MLP neurons of a small language model. Each row is named by its layer, matrix (up: input weights; down: output weights) and neuron, and shows model dimensions 416-511. Each number is 128 + 24 x the weight over its row's rms, rounded and kept within 0 to 255. Numbers have three digits each.
Before each neuron's rows, "fires before" lists the tokens most often just after its 100 highest values on Wikipedia text that the model never trained on; "fires after" lists the tokens most often just before its 100 highest values on Wikipedia text that the model never trained on.

fires before: " |", ".", "'s", "–"
fires after: " |", " Val"
L4.up140:102138109129121141111100170110142121131124139102098150100145111156096154150071137128116152149089143148158097118174099131109100091113117105083115141133120144142196107173102121112157107113109130132146118137166098125138140149114147114173163112146109118121127175154141106139145134120174130105
L4.down140:104120131130101138112151160099130165158119150126141145177137166144129157090122126161124154122164130104103117133141086153108147150124140097125111146120142083113134126073093084101112148169124139147115137165075171126128123133142100134140099107125143143137098147138150129156100140093149125130

fires before: "\n", " |", "|", " "
fires after: " |", " ", ";", ")"
L4.up2770:102113140107166094100151134128185108091116162151122125104122101162149148098143129122083113110144174150102059139137150116115121140122137133162144092093117126150150098124100129126133139078115139142163156142123127110119071146115123098080155078179118138126121137129125122103139113127142136125
L4.down2770:121146131123102139124093100137154111107105124143164135129126126124151139093125097101104122127136114142151126110097150122090119088103127105159151130092154153135114117106140128102142123095159114131151166081134160123083105151128122174153134111141089127115120136147137125100121150113129127106

fires before: " |", " W"
fires after: " |", "|", "\n", " Pld"
L4.up2214:083178108141060126114116144162104169114130129106147161148160110165112117102121084128120132154144139097105136117125117124103153062124116127135124102131106120160111118139070136112117099092119106090101135120134147141151132150151115138153146131118112149096097168181112117137156115105131161149
L4.down2214:108111114150114198109117097150100136128120090124087136096140075101127123154124148107136119114157118132162100148127126126115160153133068141135147127114148163126152128118154138152132135141119131103136121140137102125102143086085132167137099149072090102139135128172152140130127108124089168122

fires before: " |", "BL", "\n", "–", " "
fires after: " |", " ", ","
L4.up1412:123118096136128128136112117134113129106121173088101142120130135124109104110148124124123164149137117140129100099104137156092122131106121124120164133088195104145123136137083141107133133147095119089098134102078112098124106130080140110128109145149132152068165128163131086158124136123115166050
L4.down1412:106093096130135126154145134114161110142097137140128096144142124132169123070131134118119120123159120137111134128127091125138085122137133119128146142099123135121151151079130128125123103148150178128099091159133116123103143117142127168127152081127101124150158140132162096139144123144127120113

fires before: " |", "ision", "ous", "–"
fires after: " |", "un"
L4.up1016:102115110147115162120127085150125147127105082146120085198123103109097137126114138104180151118144123085155166136143141166133135070077120145150107130130111129163106106127158113109118132083130106116163069133132124162156095157124134138161162125094142171168167150166094125101119129134114165153
L4.down1016:122085131114147139138099085150142136084144099137125150136115160177147095131123139119152132117110163142121110130154128127115176121157131124165110165136141088123127099109156145150137144075120133161109140130110138135121152072111135113119095109138106125174130097122088177067155097149101134131

fires before: "\n", " |", ".", " ", "–", " 0"
fires after: " |", " ", " 0", " —", "%"
L4.up1766:130157088165139148122141136115104091108111168134116149081123114137115166101189125156121135140099107167130099128127103141111162142151120127077129160150098121135135112088111131097114155141129166116136074164130163084146151136130135130098161126125114150116131096124147131196146157091139083121
L4.down1766:128123155111168064101117129114122110083161091130179152102135108121158131142142124103112117124116175119129116122164127159090115161135160123114127134170181102127124126079114099132151146123123143188126132130098159097114151123105124132098118106113126119140113134157133115162132162149098113112

fires before: " |", ";"
fires after: " |", ";"
L4.up1746:113146112106133116111128149113110105159127130127087104126127132165144164131131128141141118091132118109102129154084133078130097142144129139151120134139155119166122106120138119085139115097099142132138152124132138144099111119112092104140142117143119126105117173089179106071103095148141140114
L4.down1746:156140141116093166135166142136146127162167114136111088158109083129167161091124157109098132149122118088149114148154152148143092076149166128115134157152127139136136133089141106138153150154117144187095118114084120147108138108153112142172136142130128140144096118143142087146143133110190175125

fires before: " |", "."
fires after: " |", " +"
L4.up2705:128115136143084140162135121098155085107128101143169131150108141133136120112108144147106163108133103152128130154103109107118129080130123093121122134119121113113121137112125139143104103150113146129143108121159127128176125119129100114138130136172123103141150112110111150155171127156158138114
L4.down2705:107086143117119169123134140103122132120131163149177127098134121109134121132088142149156092129115117104155178169136117147146095121121160114102136116130104133091142135119085090091085130132128123112109140109138138110128091137175111168170125152112159140130108134118089120129168108114138129154

fires before: " |", ";", "."
fires after: " |", " 0", ";"
L4.up3740:153173099159126094117115131135094120127114098142118105127161162109102173081106163122077126113117140143125126117107124141098146172122113157079132127129143154137138136118142128111141116145156137120088149136127078122133127169109115086121174154109146153105128195123151076127118101096141164100
L4.down3740:147113142140118174105119090153118151144144079115116196150120082114136105094130089115092129120138114155120128125121102134136096112095118109168137128119110118168134148146163094151134116102111103124159101136145158122165133088153143168122169147150103174109129114109090135177102137115121125138

fires before: " |", "%", ")"
fires after: "."
L4.up3404:150157131144120155092136120135119147131163134169135108116132156137188094114124109096166158095098095156138120146110096130098140168105145144134151065106132088110114164136113103124095149177099118117157088124141164154094120136139137180128132122110106155162151113116107128163121138129119113143
L4.down3404:081115126109121144121103088114081170118106151114132115127125142134133151111154134084096114160107118099138145153119136147125147126138127131142117087113092118138132134124121063125076122158106128156115156106101143177098127084132129141106103119119120165125142102134133107113117125183129089137

fires before: " |", ";", " 0", ".", " 1"
fires after: " |", ";", " 2", " 1", " 0"
L4.up2680:123148184147096084089131146163136129114114114165117111158122124142108160145125095133101144119112120138140146100133138083116126097126168139084132120122125149130118130125127116120141141152132115124121119152087131125101134129105114123100151113137115157187112160126136105116145134105105108115
L4.down2680:151127125090117138123154146110162207157105167159126131134144109160138125149140125136057127128101104098134161111110144108153142123132144103119155108166079193160132131137103104154147158075095130114056137129135127152132121123155105130162156115128110081170115126134136127117131130145167151125

fires before: " |", "\n", "–", " ", "."
fires after: " |", " ", " 0"
L4.up1258:155118107144210099162148097150150138150111136102136105114132108151143137119121147157123138125139152155114159143116167145123159163160129100142134124102134097105164088102150176101135147128127144160113138137095118150111144131110137112129100146094115133165165129143134132140111144159137107120
L4.down1258:134157150089100131137101130114100129166138116127169175185121143125153145128137131140174108146128178124158083156129106097120110127088183120172128149102153161109138153119119116141158146117130118133136127163129194146151122100177118128131131118124153090165112152083137122114120079149111113127

fires before: " of", "s"
fires after: " the"
L4.up2293:107124177136101104136131141165162151132107142141170091107099133161128164147138160154153096140112115125101094146124116154101139134110129135115153149125108108157091148102145160144106144102100172115130092083111113167073129141077140097093162098136132132132162139109097144143135114143118114122
L4.down2293:147093172175101153117116143147130120175105107100169146079144119131100133136152135165126149130137176192131120122113168128079143135148139116136164127145130161092128125077152124127155153129117114119135149098095120125118130131134092145106140108149135163137156124133146156149121104088145124148

fires before: ".", " ", ")", "ull", "ilt"
fires after: " hold", " −", " +", " (", " Turn", "ander"
L4.up416:115095153138097109140158158141148151125116109167110127111131107136126139107142136099159147142162100173108145147110122125124111091134120142115153094106151125117156123099170090126126129155092142140149136084158142152125160104121114094103166112089147128156125116107107140128106122091082133137
L4.down416:119084132160138114151117145135132151121139129103163136116142187121171133131138129123078123158121142082146102143132162159108142110142118140078155079157138138117137092100121150082124103117101113119114120155135130107114132134123123123106125140124133145125140168115120104184133101158148122147

fires before: " |", ";", "\n"
fires after: " |", ";", " 6", " 4", " 5"
L4.up3697:117122133158186162147142114113132084143131108121135084094106099124115101157125116123151160108091137143130137140132158137117153134154120121148172127122187102129148074117112144147103125183136100141098102121132121143091153093170149146150120112122121092143142136094129156110154111158132106179
L4.down3697:126156140108159122125118132109120110063136154096144135125103105118159091108095142176092121142103152120122094110126104148120096117162158130112114123154142143106087142148110138104170157137119133167148146135095108118154149094161129095169132144124186116145141105114130171088182150210106165121

fires before: " |"
fires after: " |", "|"
L4.up3340:095168157120158114093170122138138118143087106127106125123108117101112102107172107113114151132113123110117196148123096136136130063102123113112148094079110154120113088108168165146125122072109128096102123125132155128098142076065110110177163110092123132091102129125119092123133135138129146150
L4.down3340:119162085082146144107105132124108142105101175134087092142159111136122134095136152158128080078129106122119149139139143097152125144127132103120088126179119114123128118147136167122111115129102149121161122176146098132105128118128131121081076116064139118123136102147136089138121107118101118141

fires before: " |", " of"
fires after: "|", " |", " as"
L4.up1472:102129153098161149130109172140132148116144114111121098150080077121158095153120087144124163171123118147160128117126133106124116127069146174077121129181152149146151160102146155136137155133157145161129100126089159133144136124110163108113151102075103119146132149133088140139141131127114087115
L4.down1472:116165140128124129127099104086144113171115132133081133116148145123130140132145137142166135144144119107134116157136184113164111103118145158172131157147118145158164149138161059073099136098120163150141144115109138164145155124121174125110107149099121160169134135112129135128125144165098142139

fires before: " |"
fires after: " |", "|"
L4.up3768:159128108187119098095117118142127107113108085131129151123149125139142112112123176131157110138128124127140132082155123094109112125106093135134192134146166108127183106140118135118162122157139126147154128097083135108172134104123142146103114108076140151115101126111122131114174123125124151158
L4.down3768:130160110149112119134124145095125133072110133149086127109109104145120143169132153136147098111169126150124122147148126113150141154122130125201110097170121112131170102133116092116103107130128137158112106144096088103116127113100153133139133120093142109103118148132126135115129144153142130153

fires before: "%", " (", " |", ";", "′", " s"
fires after: ".", ";", "°"
L4.up1437:148108082087135156149082103121114149127113119132108093147140115119158112109098087119158107134141155153127127111103134148113156142149148124072135084154115148141126112127109111123128127164125115094125141164145137132085171137145098129122149137150095127148101142110136106155170134140124159114
L4.down1437:108141135124162103119090106105141140114103144112089118146150137141148141144106135130176120152150134120133144169120108107149151132142056123117129109143137128132110120141118144122125134136138099131145114127074152142073120143134078115137107177120136120132140102156141154150099124176112111111

fires before: " |", "|", "\n"
fires after: " |"
L4.up84:142104094130176070099124105121089159142142153117106135079150130139140158126170137154145148121140164138119077159100138127121114148160136115119087092135111111115118107121139118105121111176092194115177102117133181107155130169129124130113115096132126119102144153109120144174100141134134123134
L4.down84:126103099129143107124131105104197142097102074111102134095101158114149087114116193101135137102127177164175164120169114120076163120130092143117115117156129083094101160076102106128150142109133149127112134087116145137137108136161107127083144120171130089166093114115108135146106123188129164132

fires before: " |", " of"
fires after: "|"
L4.up3347:091143152109151075084122129131093098127109126145116170132097167111136127122135114112133142149109119134139123153095124080151110120121123129104125089125169105111106134105112142131169114139112152149103158129135113122106099109152117172082116136120135125088126150125135159126137101089161127102
L4.down3347:108127077118101107136129154096154125149154102113138198130127112117135120081126184140082150179137167148112117138138143168136149133145110132143122112135125199113155125115093116094113141133122132153088169133090138127135125156128130160156110123158129174171143136155092147163087160154099124122

fires before: " |", " ", " War", " medal", "."
fires after: "|", " Turnout", " Majority", " ", " votes"
L4.up2629:113127106094131087085171150116150095124107106132106146125123133166126156114128152087146121120111093124134106148137133093091109120121153132129146106121152115116104130161072164192140131121130164173133112125084157132107109123117082118096108098158092095103111097163127194096127165125122138120
L4.down2629:121126165149181164105090110129077137108123119121139145106168146172135141146130118146072169162149114177139107130147138162132120134119153146142108170116149169124153107128107108137138186181144161145139134156124147114085113112103132147147114115091148149168112147102129099175107105130158129079

fires before: " |", ";", "|", "."
fires after: " |", ";"
L4.up464:130118097139118107112131130110136150157157113143163125117155139131103151149131098115131143093109100136117145143092132136116106154120118135107133086130162129127144117163117122162121146112135139129128136120174119167123120088156141123172161097144087079136163158114109110123106114113171139127
L4.down464:103166132091161116121129132106149158129126115131139106172120131151168128155105110126092138094098144119144126125147125091128121125183156089138103101153152145141110138115130153116155146129108134152133155104135127132133120144135102138153172126107167114118127109112141171120167132152203158181

fires before: " |", "%", ";", "."
fires after: " |", ".", ";", " was", " were"
L4.up687:114105195135137134111104138104105100130133160169136145099175157160063099163149145129102146097140071117111110138122086106116130174113174124101129146148152149107131156171134148098113123118138116141131129150107157142156141125116159180117135089134127158090121141153121132097163176135169124185
L4.down687:124160113110176110150154111095100123174128120124098183137071145119182147133155148159135106125142111143129125138152108127097134091164160116149136141112130110154108124176145123177140110153157163134151137119124157167148158153146123149136152101170149133133054151097173142136149098137137135110

fires before: " |", "|", "\n", " Year", "==="
fires after: "\n", "|", " as", ":", " |", " follows"
L4.up1003:085125125103149136110147135149092136148116135142126159164142119123138108126118108123115114141156138136109133170130086071172128110137131137109151121188099163135124094081124138116099126115138109116114145131119105130135143136157088112143159115102131140112115138125143108114134104123110150117
L4.down1003:086132164094118114175144140101146131165130141170117123121124136079118120154120175103112087124116131098114139167104178162136152132127109095157153110151134143087178139121113157142119099117116122097104117179106100161119099120177171100090151095121096148139137130147138121113107156100100135128

fires before: " |", "\n", ".", "0"
fires after: " |", ";", " 2", " 1"
L4.up2171:109126164079131157152153112129107122160106126129121141123128060098113122102123121084144108123132107184113116133116131107109103155171136108129132147116122129130150117148148078119130115121134190130124108136096114125162149151097123118164069134111147128141109135130103162114135169117107138137
L4.down2171:063127115189113083086101124120140124124167138139102168142139127153162155111161126183147106104119174092149136113144076088151133158114164149160132099139147123142107145148158164145142146138103108150109127104141134140133114107111083112131128133130149084129167148116140132166112140143133106125

fires before: " |", ".", " "
fires after: " |", " +", " ", " −"
L4.up2835:130162144098135159153127115144136120111096151107111117118118119162107096110149105113118141162119151121134161087122133149149104150070128135142113152103201107115152115142134128138093116115079126096095168095107093109122112111133122155156144133089059126148175119171129091148118130119103165156
L4.down2835:125126139166160126097108135123124102136139132161110154160120124117120139157112123135091117107132137148156156107126121163147109152166147092098122141153112097152159076125168128131124124120150134126096122154139092218127137172123152123147129124116090110090127100109132137101109071130125127104

fires before: " |", ";", "|", " —", "th"
fires after: " |", ";", " 0", "."
L4.up1083:134123163171155113134128115160108143178088116142120127102113146113094156123136090111157123130121094119121133125122153112109147105137157097105138093116138136131107131108121062093115088102088125114130147107157129085111116156131125133129166141127089148079136145131133123150115106113160168151
L4.down1083:124138088131122121133127122106131155132102128121132130122125123085130152104169188166167097125140139148081102137175129132140141117132104100150127149113106131130148156114140108117153105129141096169159094141129134115123124134123124115104095141118131117136136142121127132174086139148106074077